Weights of a small transformer language model.
Size: 2 heads of 64, MLP 640 GELU, vocabulary 876.
MLP neurons of a small language model. Each row is named by its layer, matrix (up: input weights; down: output weights) and neuron, and shows model dimensions 32-127. Each number is 500 + 25 x the weight over its row's rms, rounded and kept within 0 to 999. Numbers have three digits each.
After each neuron's rows, "fires after" lists the tokens most often just before its 100 highest values on Wikipedia text that the model never trained on.

L7.up83:472483487497508499539486528532523516556502493483546509499544501487486448452497488528511508478529489553506501464496493525466474450530442541492533536479503523531496520470520532507478538535497502546512547515509492499504526492467482530512509526543515502527502490494523514477475456520497459519
L7.down83:544512462528524509507499484497482525525523505525497498423475501460474529507502478482501486529485467488545497548473493461501519504517508503487479508449503517497512458505494460512498499518520514492530464515518522502512464530477496483503502456469473506533500529525485512482525501489481480480
fires after: " rec", " gr", " ex", " ch", "cc", "re"

L7.up630:451480475529503492499483512492522561499518514507534473499523515528466479485495489533485540495482511489509514497505512510489507474511486440573581508469487508472464514513474505519496552481507527460432508521482462488489498503507508456506518495507475493530518534476489501496490491512528480516
L7.down630:526471542434518477489519479469488559490515524513480487457483534476537513511488511475517471492518522539483501516485471506507518503468540559498443457520516519524493503524508466495517476519537474494520489470553490501470530472530552546515490520485501496493486476509465485550507514490520482507
fires after: "cc", " re", "c", " con", " Con", " in"

L7.up239:506503508514448489501495510450488503505452509532549481508501518505539480479456537500532512478535499486488463501469574497568497512493492480494511480513507484509500491497545537520501501486491508486439497515522530510465488475500488508510542432506487491485525544501527525471441512481512493497
L7.down239:450501467485511534459489531491453487532491533486521494499515526524496516495505473464504453485463496468527509534539452478492520579503467518496495479504512500495494462501554505493528503498462518491487464476482496471557531467479506520506501484503509520529509496493526512533531505552529513524
fires after: " p", " P", "res", "P", " D", "ons"

L4.up127:460530459484493499488514507502517448521486505545572482500500474522484450503524503481516528492524479479512512497462528526519495531495491497465510521470493472517508520550492502498473495480478495497514525530500521496445510503511490474517493442555503496502503507503544531538475516501480475510
L4.down127:496525523488492486550503511537551505481523482491526474519530494575445521485497525464525541534509471493503468491525525507532485504491509506501480476509491528516468446500516499495509519494551521516461515493505492553479489517488481512483499443474492541516530482540493477502452508445519512466
fires after: " re", "t", " or", " bec", " f", " comp"

L5.up100:488522506479495484489499504492522496517525496556480487494517513535497516470508455502501489483524502514476528534500519491478455485505479495494521535539511487491462563481515510486511545492523485572482548512491506495535504502514477455504503482530474507522518484528496509506521459515529435516
L5.down100:490485486546528503499555492498499454506465524506479469498491507508504533548494476484492455512467537492522481511525490476522516515515535488463535458512483480523482518487487498483518473525538466503472452485509518487543499522472519479442521536527479481505510515509544524518472461467532495465
fires after: " ", " D", " F", " t"

L8.up160:506528511508500468522472513528529512519469496523496500477547481480531448505483454514479534493513501478473513421496490512493521479528500485488535531453487493491508494523500491528499536493495540528459528531521501529479508506485493503502458540483555476481507503528536508458515483500481477494
L8.down160:539481487550485527497490494545501516500518509457480510521499530495494494442502517498505460483497490491513457503513442512472462527476478494499466528539491526499493527452491505509512503496510480510511525492492512524521449441477513507516518464488485501556569516534489524469480462516516509498
fires after: " pro", " ex", " rec", "ec", "ro", "ar"

L7.up622:494526518520507458510503527538512540526471511517508502500527494480480521526469463493473504476484512480517497518464567543538483507478472505527521488494508449508494524488484525482511505491482495497441491494486459504498512474454499512514545470496472515519524473485495470523493495531463458488
L7.down622:483495441534471503537499542506506490467504466469516513544476458523536444498484524541534455497507464511490493522505466466528525478499527521523520500503493520508486546481473504490495491484513507520530469494511502515521488481522460458510510535547479514491516515521464546522522472469551478542
fires after: "i", "os", "og", "et"

L7.up281:489574489526551490452488521527513536499472504516531498484481487526515526497554516498485501525488489493483482540501491510507460499483471509506499471554487489490504491526520482474524497467522535544493537512504487503479482501523482473539484460494545518452527486487470513488481502530533464563
L7.down281:513474475494482468496472497498504526512499554484503475467455480477511519489511491508532440477489511486524465510501567499538490498516454518537496522518494507521562524496534536499522517476480507500516489511553484514458502496466481492505483489508501492486526496476490514490515566507472521567
fires after: " L", " l", "l", " b", "ar"

L4.up283:464540522477531481547470517520509508543535494479513497491536508548479480485472540518481495491520495536512475508443505522487541519513520487560506537487513477495459527514499466498505501538517545520494471514497507505470476461473520481561464489509478478509520510538518504486472516530537497565
L4.down283:549474547524529498539519522486495524500563473430509494454503460543485507545522513535515458528556495523520524545475509451477505521520510518501488488498494496470501498523526485471505497500512491540531439533480515518499501510485507508513469469494495466493512479474520509487503511467460500523
fires after: ".\n\n", "\n\n", "==", "==\n", " =\n\n", "==\n\n"

L7.up244:530489527534497477503524492507505536493497495550498537484469508514542463519504487519515522480485474494486465530527494505462486431501525471500528504497510491516515521501466524521527529482465501486465484507498452499551512489507501509516511571487493494475512478446435495490501473526540461548
L7.down244:516496523454503448499525499516516526514541537493455485527518475535535489467528518465445515494481505539525520514509453519491471508507464485511538488514498492514516496518511497475523515486518513517473525462467561498482505458482547544492485442466512512481509477457464509499469509541476486535
fires after: "200", "202", "196", "197", "199", "201"

L4.up49:497507474447483475463518520515496478513550495553523499496496506510512461482461484507530510522517469510489510481492507486498479468509510437486562544468519512493478500501498503546540510506511507474467538528474451478525544482469483427494487448535466528498515487482500490490517508511502482501
L4.down49:510567525463487464487528494518487493462508486507474501516482557515465503506517501506521536532468468494495509506450533518499478439506564556470499483527505523474506477487515545521518463482459499493484521530498504478504524483480511501436499451492510534486521491519519520472495504525462516456
fires after: " re", " |\n", " a", " o", "|---|---|---|---", " con"

L7.up85:483513547483486509476514524467488528511529519492552525485473506498540516489493499510538546548468520528487495525447532526479440509494487506540484492506482492553487523499504511522524498494466523485507526512492507487481498469474496501551497514509489466529526449516490518460470467533522480514
L7.down85:499560488474458492512502530469517506476510500515532491513495478512496540520517535486498497502540472525511503511517531458477470485496481520475473484502486528510531490494529522481510510498531483461503465484470500520469523513543529478503458452475513525537512482546521491480499499497497538544
fires after: "B", "E", "P", "O", "D", "M"

L5.up389:524534467511460486488457528482523492521451496532504529487523474502511514490493498558465542498456474519423515481509507467545470528523500482490524525443511511516504498509555511500499499505526494502496505537525506534472511443479460457511538475506487507485526446512491522520512453523495495476
L5.down389:536515545498532484448501501539503514509468475520521530517513504558527508493494471483512566488516533515533492439510477490467476525519511499492506509501508482477502509470515549493455442521481458481470511487533491517530506505501478512516497531540473500489522514440485518487488526500496518488
fires after: "-", " in", " a", " con", " dis", " for"

L8.up542:510491511492531496522512506511528536521515538491515479466503464481529559472536495474450511513476517497477497519529467518480484454491457523509512480525505505531546488531504520468513483490488508528490550490512525532457508536502446497523504481529544516511498481540514528548467483537490466497
L8.down542:525521493499465529485513472532561509489470480546455516478482478511456470526463536498489533505512493486493485472492520469509501494462512498513492498507520535479489493495534478468506500528505507493501513497496508542485481486484537510573510521456508490452437459486463485507485497489498543488
fires after: " H", " B", "h", " L", " b"

L7.up253:500495462492483506492511508488507505489459497523518509474490492536497521487498528510520537545469511515487506539525508509526468518500459458515498435490473519545486505521532500452527516525491502500517537550507542502506465514502463459557498485477476513492519484498509527503453508494501480491
L7.down253:527493533509474494494470530508485491536488509524470518543484460515526548472534535480467481490475511476543514560530480462509538532462521532485498499520492485475496518545437498529515467489510485453537492475472498508488490523488509519525485518509492501514500508517497475491499505526490481500
fires after: " e", " E", "ver", " J", "qu"

L8.up300:510518459522524510508460515528495523499494494501501500501493503514508516468485534578485490515478516520510451454529508494552521533511489450540507509495541486496443491462503501546537551513508485494453482523509461490467499475452480467497493530485463541446528515515448524507505528461546512512
L8.down300:504514554478527533523543469510541500521511495497466517509511497534513525513495528493478485531461493501548511516471493514500518507480506510511473479488497506494505477464509458481480422543474513504536516519497520523497501485513520541529466533471522500483435481533481493523502510512444534444
fires after: " an", "|", "-", " the", "p", " or"

L7.up8:496494475483545514462466516500518521550469525512513486513475522511536517493538506495499501514502495516454477515461471515502462504466506539469476545559491461497505496527496474552520477472498507546527519517472528512515465504444484487529473478530495484455514495501500490487477489542542453528
L7.down8:513523471445504510485506466494531516503503493480479535459478468473546539517483518488486507529458551584509481504524484485478485489527467462498499530511505482497518502496500543503500479520494464502489520512497468477520520460487541492541498535503466486501507503503509488520574470500495508553
fires after: " F", " L", " B", " l", "f", "F"

L8.up214:500508468516519495465499518468449499514514519477503518493496527513537490483491500525512518526479518533487488510499490494498520527492480458533488483508481452518439503530529517522510510553502545532493538521511527500533456482458456475524512467518480458509520448541458537482452440485501451472
L8.down214:520458492486528511483501519483464533482499497489534459480506489526495454517505505476515503539524534501490516510500475519461543455486499514486467526520487489471521488483529514490583496448463465503479518495461480514513492494543556506524524522512528494432498512472515484538489516458488476554
fires after: "|", "==", "1", "o", "==="

L7.up31:469520487522487497487484512521510494520487497507546462460491528489520478483534460484508539489504485476460475510504478534518502487520514488499566486472502471506480506519499499460520506464494528525460503507483463534516467492492499492573494521475536512464521490496493498480484471498477447523
L7.down31:560469501503503514505469529491493525509507491487564499521512550492480497482519531443468539521530468466494509474488476484496433478534482472507485476512463516531474510474501481547503503467501536537496497536513463458505542512523475455523494474519550476472502492476477482494489515477553538470
fires after: " ch", "ar", "18", "f", "ch", "ol"

L7.up26:487533484531486488488456528513547519494510508495526530494528462511492495503511467532505517477504467469490502448479566483493464526496451504533532537490505528488497535502505524540497525467501489535466459517480502454493485489489468492503534451522474447532522501462483471469476479523502464511
L7.down26:436483506475442524487540519497527513474535513462468486557508536529463458529497504478495543482490510529506502457491507508446505490482511529534518514534518463482531488498463489499534502495546459503486478516492493501454488466493534516487503533511499479529495474514514475531483501490461520466
fires after: "it", "p", "t", "or", "r", "in"

L7.up110:492469543479481484495494494501505501515536487504517538485463452445505532495487463529485523473514498486485517527454481504510533500503511515549547485481494481504518554541514467465449488496497512522496531500502553498520490505492524515514552532507542480459502433524491490516470519504519487526
L7.down110:506498479535524507490489506513486496475476495514482489517478495491505472519514533533444480553502522503542507457514488466507515508487491462483513468460476486498502472519531511503515545508509490475472490525504498521494502479495451494512459453496503528558503493508494486509523470438523547519
fires after: "u", "il", "sh", "ang"

L8.up208:505496533461503492464485518488509526507474512530519492527538517515530514512468511516457529516480506567480485504501521517520507539476493480499531473523493459518489470517506519459475479481488519494532511546530490517467495462465480470502490463500460478506519461516455488496555531484461484452
L8.down208:456503479532483468496465518511492519533528485547456476497555498502506525482540528476520513536546499505528524505518490481519491464471492490517541534500504456497496484479472464514551503458483451471508497516497453488528515487481483493469447529492507490532534510463478490505527519489514541474
fires after: " S", " s", " T", " N", " h", " R"

L5.up66:512532495520507498512446511482512509470436515530520513476500518538469509499520491483476529504525469497472492526501517552536460549515495481505552486544483473510478498476518461476508511505506506514470510545513492528489503488514487421521461526516528509518523507500459507534480513471531471516
L5.down66:531505510492559499504482533493531502481528532532435556518529469472490473535507493485497453517546495509532515510494498464458521520478522492477478493566516510492483502552481499539506519475486507505540487495522512522477465503457478516545526498491508489492532500506502489486489505531509521421
fires after: " (", "{", " m", " O", " cont"

L8.up65:496522468467506482515522512482539530489506493517535509500528490504493474486522504481530509510514498514494517512449498557489480501532492486506533470488494489557505478524480471471489513468512551498517515465506504495479474461539533490590488473481556488436507485495532479476450534524543464538
L8.down65:470441498492503503490454536528474551508493471443497504498519523487539493541512445513457487509478472464468454490492539468448529491508490522511519458523478531525497457505544501540487545523505520497516472518485480509494505493450439484496493466526502523495515483506553522538544517454489505482
fires after: " m", "f", " ch", " f", "ab"

L7.up345:486493532514516507487502496508507510519447470470541462478499509532497483510502486476462553555500526494514462521475532507512486519518506529440545479454489508540427470550510517482494511493461486537505488522521492477493497457498469488501457498512483533533499507513459494471487483455488528475
L7.down345:523501528495498468513499538492509517507478462480454459503474495499526510486497552522540495502466512533487518455513531549506508519499497436509479521521512485533510464482535474511503500515509494467512533504493499507513486520494502505498513566508519484463565470524513532554456517518475513482
fires after: " s", " A", " de", " S", " M", " sp"

L7.up588:528496482500507491505462502455500494490487510517506515474486518516547488490449483490527525499527502511463491482513495477475479471494517472462467492507479516503545516506509473487524519480487504498488544563495541447534498520493481510522457502512488441553513507463488484448459465562508468497
L7.down588:516544541470489511475516490509515488491485497535525519444493543508501498448481496502486490530484515498487508479507467474507481491517500557518488479537533467481491517490491485520505538494482474520475493484531498550497541421482530539502483508500481517501506528482483476464478505477540499508
fires after: " Aug", "201", " f", "3", "202", "196"

L7.up204:451518477499492486570508516482459525478501504502533520490538515517487501500526524485463498499512478534498497503458491539457491539505472508483517469514480482538472453514498522471502510527508496494497531533500513498549470502504451420533506470532473537483514513453479513528489496558473450491
L7.down204:498515493516482507499509516519488510524496484492479510476481435520499488517474525507481452516494514500513487536532486429508474490467485498491435516480515479491491511504542501483501442526561502547486535484445501504547492511499507504551470516457496496491489514507547500504473527500485534526
fires after: "m", " m", " S", " J", " M", " E"

L8.up472:504500464479487472537476501486511512546496527539485466443490499497517477447460504475510515510524505482479450516484533543494499523541484537543529501502485480511523510519502519524493532523513529486471465495486471500533485489511470495556527485502493531481495481464473500524518537524539476539
L8.down472:495502515527513526457472521548493505537492539512501473458470481531507549481479515494484493501518505482504460503499505518528470523500524482511515511459504493537461518495516508499506522504497480488462503533550505469414504484461481465495478497503509516518563485493514495481464518493508535521
fires after: " v", "p", " in", "c", " In"

L7.up280:494482515506538511529475492466527517532412515503530462453505470477539509470505518506506529521481519488518470515485504530540443514513488495477521533499480483478486476511515538476534489470497535533509520531512482498486513505504474448522465535522485473462517446516475501483496460530516482517
L7.down280:478501508487496525467465472451511476508570493490491499550537521463473462494488482501474501455487524502511543486539486512486533509529494503464511454543519542530526509510472494534493517539453515490516524457461551490522495481485510480493484498485502497536491486528508488504464486525476498460
fires after: " M", " (", " O", " I", " \""

L7.up629:534482547481502479506490493518506539530513512515542509490513519505522502526443486479484515528470537523480469460477535497516536493497470517510493503515511495495474490506548531539532457494458502487480499499503481516524501468516527498511491490512461524538513442521452489479507429523515511505
L7.down629:520509551507490515523504482516493472500509521498468527490495511469478516480492546503514502517517512504492487485509515539514458510494453427494486489428494473530530460487526508541505516436458503555483520496491517466496519465542520507456520466465473498522497507497503516500504508522480485482
fires after: " D", "os", "ak", " d", " r", " P"

L7.up122:516497477515523451524450518474526491545505520490471499493484518479497485501495513532471503536462474474499501448473550513508501511524493474488452511502515496560486491517528526542491570520506490548527496524518498489508479482494467491509503483472490515543524481475494493492497493477487450483
L7.down122:464512496503505498532522506493496477524514493495498513477493475518510531509489500481437531510483492476525478475453504512536490553488497500490421532520492514507521450535489451454480495500541514507537482533515510482490476508449535492464490496540504498542487547477448506521486497517528561481
fires after: " Com", "em", " m", "im", "om"

L8.up20:484499488507512505455520525468545517517507523477524488458542486482507484483513477481495486530507492457529495501499489488527509507521514477512533531531460521520502516498485516470534564512466516526473499530471528539551496485454492511521508428493489498460519458476506555491488457527470455509
L8.down20:493478502541536498466521519497471466478460488516474468545507543528511495507490494519530543511476484516511518538497501513465470501469547531467516504524475480458505518482492467486459484523508535486521489531532519490530482488542541475487535527467458520504514514481502488482449568511505494521
fires after: " ", " F", " C", ",", "nd", "18"

L8.up222:467488511476533484471487494484530504510469508524482519483475542507477458515498487554536527509493503512478512465520462506504483459479532465516503507460512521536464526499511496502498437555445498473497474505479473509494487490474508437499476511545499480478524484529504518473503499523513521499
L8.down222:526533453540488520507511453506531429463486542527492505509480509468468493494463515533484507481507513445479507479507497480502503487503534522534501518497473517532496504505516544490524518519517501514482509473459506479514514499539490477472547523505523467523502463508471491468484499476530568510
fires after: "-", " \"", " g", " (", " the"

L7.up529:498535530471509473468497509491496503560513528491503521481502512506528535513475515515459505504447471515477483505470509516491523534483511507513477544462475462551521484507538492504504477491455491488486487534535499487499485489464490497496543461495513477490527462513545536488478499507469457531
L7.down529:473467487494487508565482471520495467490500489513480530517482503572469502492525523506494458498521503513490541513528518483519509513472512476496522471490458476493480497488523563492497464519525487461512461520451483493524456520481486428507461526518487518527498509463506463496548525532508483499
fires after: "D", " D", "C", "R", "S", "P"

L8.up212:483508514560542471516474507507510536528485510527486468506447540483500486491508511493525526493472525539470487478496522540533489538444496484505488524494510445512490504504517495522512556503459476498528476510481485498458466456437447465496504514501473477510536489516451514482501526466490514486
L8.down212:493503511483534502508499477488537430493509519477506502454512498524508481526486527506468528472534464445518477471487509491483486488523527513485485500488515541474469533479485539481509466470490533551510479488496485503491549498533529489469525468459511490491474479518513495500478504522503504491
fires after: " |", " P", " the", "P", "-", "m"

L8.up497:476493512505481504477482497543526503512507487556563469479535507513494444529466480482478501456536483501484495467487501504501521462499488528513507540483539520502493545493485493462549511477529509529498523518495465517514516499521530478510533512503484525492497506476512504502464476494546496558
L8.down497:504527529541529498523520515473509498526486466445510485512492486526504506478525525541490462470470501523498506521510537451478503543497525485454472484484471550478503479499534471531486464512533493484512482518501515475505534548448458515520501469505545514511551518502514518487466502484499495461
fires after: "c", "f", "ec", "p", "s"

L7.up94:500523511521473496471450521493486489508497519475497520541496514485571529476506468546466510482539463473547498476520490496492508472506492465516562563500509523520489455534534492530508521545489546514473459497517494516509525466464474517476498548507520533502515485481467496496468441504545472520
L7.down94:501494512487485512513519494521503533459517503494494570534504494538491489486486516526545515495501549490501521470528524513510477459497472493467474497525497468475489497478509552495512469513467490525540535520434489505473461502515542524493486478476500471485504461489526497500494467507515487462
fires after: "t", "j", "ar", "p", " per", "f"

L7.up226:452471501514531457486432503500505497517522536491496518518493487482497510504461493543459502461466492507523509494472524527491524513515482478551541526476522490498515486541484521503477567449478533519498469531478510473525475499469497488490524496483500441507522549497536501466507514479532480542
L7.down226:526491491529460501526553407506501525515476509455514469494444510474483506467518503484496474477449557499495496487492488514550532530498508494489503505475473519512518493478533515510475499497481515478494475491478497524513461517473484497511511515503493511483506527524491534498479506494489495489
fires after: "-", "c", "–", "ed", " in"

L8.up585:486535461516498485587467537518535496518494498575545519517473518494481492490477512510524514498488537515518522472509526512517473524503484490533487512522538477545466499520492514494504531509471477513477498476492507499515509524488462472509501476468449522502523450482509512524486499507551507484
L8.down585:503482514524517492461557494491471486503519508491478509503468470502502542468491529527479489517480490496461458534540472545500521478488481502503502515511486573508466532530521499493484505528479522486532491500523468502463472487482533496488435469476508483521508523493454483484455515471507539500
fires after: "u", " v", "p", "ed", "P", " N"

L4.up17:474508539513490475434489519524505506492488514520514464501508503496487476474477490546483508473511507486480516525524547493572523502432501474505483543495514456504470522479483501497496513517522494488529506534474480496502509476460459505465546472523472524517521483524506515530480480512478501471
L4.down17:515520520494545485506580475503493499488500504505499468561508499500475514484500480441499536511521508472496514470529469549532520507502470510509513492521521470494478488466508557503549467530498491493520514487478475477494456512526491459536497546497528495507500490483432502454521526475482471463
fires after: "-", " the", "The", " a"

L7.up547:454507479515522501520494492513531502546431504545502459490531542506522472505502481507513510504464488507499467533494504490491479481486504554452465529502478503521479495526484531528488510497481499482513490507479461519518517484496453526493512483544536527481500504455514490451506506517493455553
L7.down547:519497529479476495487483481528450514462513496476495536510499508542511468497516507461488493481518483514470542525484545482506496545479530482495499512539498465511494472499476447503467510495516505505502473524520541519485519494472525491474534491476509531508543469516477482511499485506471513465
fires after: "u", "t", "p", " m", " e", " per"

L8.up427:509500470559476517528471517505492508522507495491474491542520534461497515470516482497507500541481520514451471478509503509460496490508528531502523489498509471530487495486551492451519503518474504554513486508504486506495440502468477505527505484526491527471511516522515499507520456557513448509
L8.down427:483526483508502480513503496488492464458501523491493490537502509522466497522499461489490485543484552560510548475521487487491490502468447506500503492542470496489481482492528500502471473489484486505478503555502439495460482486536488471543547481465523513529490498471486486527508496511475533495
fires after: " F", " m", " w", "ng", " B", " f"

L7.up440:494520527477521515498470509542506477500448509529469481510528500520483483531526484492517546479530503509495476486451506460526556478456496515455498537507522465514471541480515512525542481468503463537452536520490501505527491488506510498517503521489503508480506499495534507466489473497492507524
L7.down440:504473529520541486512490526503453549529502490483460541489516461487486478549530508498493474520520486525518520428519513502503525469525482495510511518459484507532491525518483489507487490510486484473492517537536488520507508494471468522510451439542514512478516534495482518492528529488466491474
fires after: " st", " St", "o", "w", "f", "s"

L5.up165:500480513470492506471516500490523529501496504527549450499491544518493522458498461479527548532517514488466505532489512555531493495507518477531525515480500513524474481475450522477465457493477509513526470504464528491514526507477477430512475464536485495523507476534504500476484490480537505507
L5.down165:493493502530503507498446490498500498528544520480453575478501501487488502461458534578481476455492501526499553506540527469500514469509495487531474511468510505500503516458506482536474506558508504493491513510518514468467486517484502504510533461497484492518527489467498500510529492480517480489
fires after: " (", " ", " \"", " P"

L8.up628:455491520509538491461498503504520504542528493499510466486516457493506480513531469560503497508528491507506478480478519505483519486465509464506495536468504475522533487536476521504501531538466531444481456485497492489482461515474497510484517504531505479515521488483527503476461448505534492510
L8.down628:534519455518492499528504393457448537485506522506491483484512490488538497544483503469508539533526500482485523463469470437471473522516503507474486513494499502505517501524512497501557490491557493499476505524512506522489453540536561489538508521503506498502521497461438504508506495460459498504
fires after: " the", "-", ",", " of", " in", "ational"

L7.up346:478483475506466498515473508498487496543448520480516484487500487477525467513519516572505545460457479528495504516504484486500534520518541479506542538485494475507482502516499541497507519471456547512496476500466530517482434474502483473529462462503496482484514507540537498460501500503567492547
L7.down346:494429535492525474522511440538486534455510502453488516487514482500464445584464488499506490571506511505503501474504484500483546522518505484497513440478517497481503519486511436455535537456487480514481484529467466519498483513520513480518498502494530492478519523498539470501488504465506527507
fires after: " bec", "==", "===", ".", "\n\n", ".\n\n"

L7.up437:478517503530477460527511522439503476523444513583511506529480478532471485471504533525477522481496493524508541514511489531551515484498480485457535490472500468528448453524505525498492538464484500516489533499498492477532515482527491476490483475516540483457517511501521511475467478514546497488
L7.down437:503481513551471508477448570496480513524527488495468471506534458505513509500509535489500470509466510446505499520497562519503522501512512507533526517504508474506506504497554507506527532474502474511509504493522517531474478490488432529475503548452461498467522529528512522501491454544521540536
fires after: " re", "t", " s", " ab", " be"

L4.up554:513475466527490539484495517518503516514430508508542490486490480465573513464507483526498524503505471552509465552502516473486465471494469500558459549508496520497530527492543523504468478480501508491516512490522485511477507515494486518508512450507495502525516457486509509476498464496555508539
L4.down554:435511470509496478534531505506551530491526492515493487502486480486446468522490505469489488493554534512523497489489515495506543518502521482492524500479497514499512465468506515515531501526497504490527508477480443516521511503499513472505493475435493474514503475479536518495541483515536565479
fires after: ".\n\n", "-", "\n\n", "==\n", "1", "al"

L4.up495:460565515526520489475473514557494509527503490512510437501489506512493456465498508499503542455496507519449465486457523527564542463492477521519496543505540466494487539469496490508541503473476511496472518511486477487515480478456494531508520474526490504492522508519528520495514489532506512510
L4.down495:511509548488503502510523499530521497517527503464541486539540523466457446458502496499488488462481521525525495504497487552525491487514472481516504488502506453487498491480493524488494512465506510504469498488503513502541488473497519536529498524511540504515515508495483498451530508498522475530
fires after: " the", " a", " his", "The", " their", " its"

L7.up183:522530533533519489519513506503499502543424516516513447527519488496559453505448453464501501458496505506477497495450516528504488511505450536514462546521520494505483474498493508499476504501486516541489474482508550497498530471505485493518486505538513508535509506481508483520480467544475492531
L7.down183:477490541505489515474491507523531519526487526502498514501537524507487504512510525503468509473473499516460539500498494519533544473493564538500477461542518478458476526496508465490522490495524525490530512508524500460444458470480480546500526481484478477485505444506511534523503509505503470451
fires after: " m", "u", " s", "et", " S", "a"

L7.up195:524537465499490487464513529525498475542503484528495473476508484497504496506466453501454524458518488468520502454477494513466528467530486496525541536519500480483537519512497522495524531502445485474476562521545485497510519488529520497517477486496496500484504478471487519515521444482573499538
L7.down195:510460518524512483497482537478524488463477481488516517518473472478468548498512545512518492489495470493470504491526475500517469530469490478506463481505508498498462538523512491503521506502496491502518504517450539509497447503487514495477545518421522498508510515556523449461476509507476494503
fires after: "f", "c", "on", "g", "it"

L7.up269:481500511512467508452485502515480549506514499516514497495466512481515468483480471539489496471505471478468479515515494497518501510503478517525539499537491480495504539502460480523528500511487513482463516500492515548525471486503464479532542475494481528447520494496472514475452527498500468532
L7.down269:487520539512442470560468447525495482470505497503494547505525494523499479470536534452522490457477505536493506479486519538523508482500504516494538410517507487492512502517511529525491483482478515496458486513484502473522486458529496499509515499534507494498506524475498462515527506487536515488
fires after: " in", " e", "ar", " E", "ol"

L5.up188:460489536529528508513482517515511506503445514499478451455533449451490486468516478549526532489476523504510514513490482506530533464482507488539514501518483484493495526487467494482509495467484519541523501506515529523485483529468509492542491461476499467493528463509542510479522473521544495533
L5.down188:450472513478513519512498486514464490478536508494498484458485465427510460542504494510520487495502469539508512518525489505475555514508545529492494457488500519486518450482455454510545530476473509523532491455485497482468521532488500483456494468455525495530532472497543509524502501527520496489
fires after: ".\n\n", "==\n", "\n\n", " |\n\n", "==\n\n", ")"

L5.up170:531510557513516503504505493479516513516471501513526483478439504496544520470512490511451522509516507507489491514505508555524450533503475455478492503536480511536512509507500534474485488555482522514505481511507525542515495502494453427511477490554511532472507494480473480514467505514527503502
L5.down170:501536519517509467488477510533512504550519504524503531479504472521558505508475552538472469432463479529487552458545539534492497472498489485533460466520496488477504509509490521518539492497524492464441538502524508514514474499475486501503534481482497492483490510498495476514500483544529493497
fires after: " (", " m", " k", "/", " \"", " C"

L5.up587:521504510500533488459489512496481493545459502540518451491499489493497476460481484539546554516497496508480475496478520506508487483494487495472505538506493475501500547467473534502480504474441484515464550516540518491521511515482477479505511436511508508506525484474538508479512506539502449522
L5.down587:453490519490522490423495512519466506510484500520487498507458487491510523485479449517510492502498497504458523497457519538498466479546480543520507527472486481506501523517496480524517487493497486516491503482510473500511503503521521541501469489510510504480526438543469536472544517559509503519
fires after: " in", " re", " ad", " pro", " con", " pre"

L8.up520:476477530507463499534470514494492534520478506490538506514493517504511501478455467496514524501504506515498473531504521489547500539515474504511526510492509478549482514496528556518512487510472449529482529518479475502521470489462500482514509462535483464478537457505495524470496527485473498502
L8.down520:514465534504516467534484486445464506494473498523505511498492510508507549435468487486513492491500542500485476515541538492493488497452496551455454474493523463493505475499505466549496497487519465539505503482521457471479476509454463510515526453470503512490500474495451519511522489488520518481
fires after: " d", " D", "D"

L7.up387:518475483502496487498495509498509500500490511501502503506542491455532448551503465514483503508489495528469483488468531541532486528457494521495480534517491494525489473531502524566530509493490548510524489527519500469500490450455469476531516443501498489501517497475475497478504495522482486518
L7.down387:507494490508502510509477477521482458509547513545473503472496533503505516499449490501475531511506501497464472510489522511485482517553501492462485447521497486522459498514483471522460549458552495554494513518536491469480449502516532487520494545466493506507504505502474461546549535538514509501
fires after: " m", " M", "om", "p"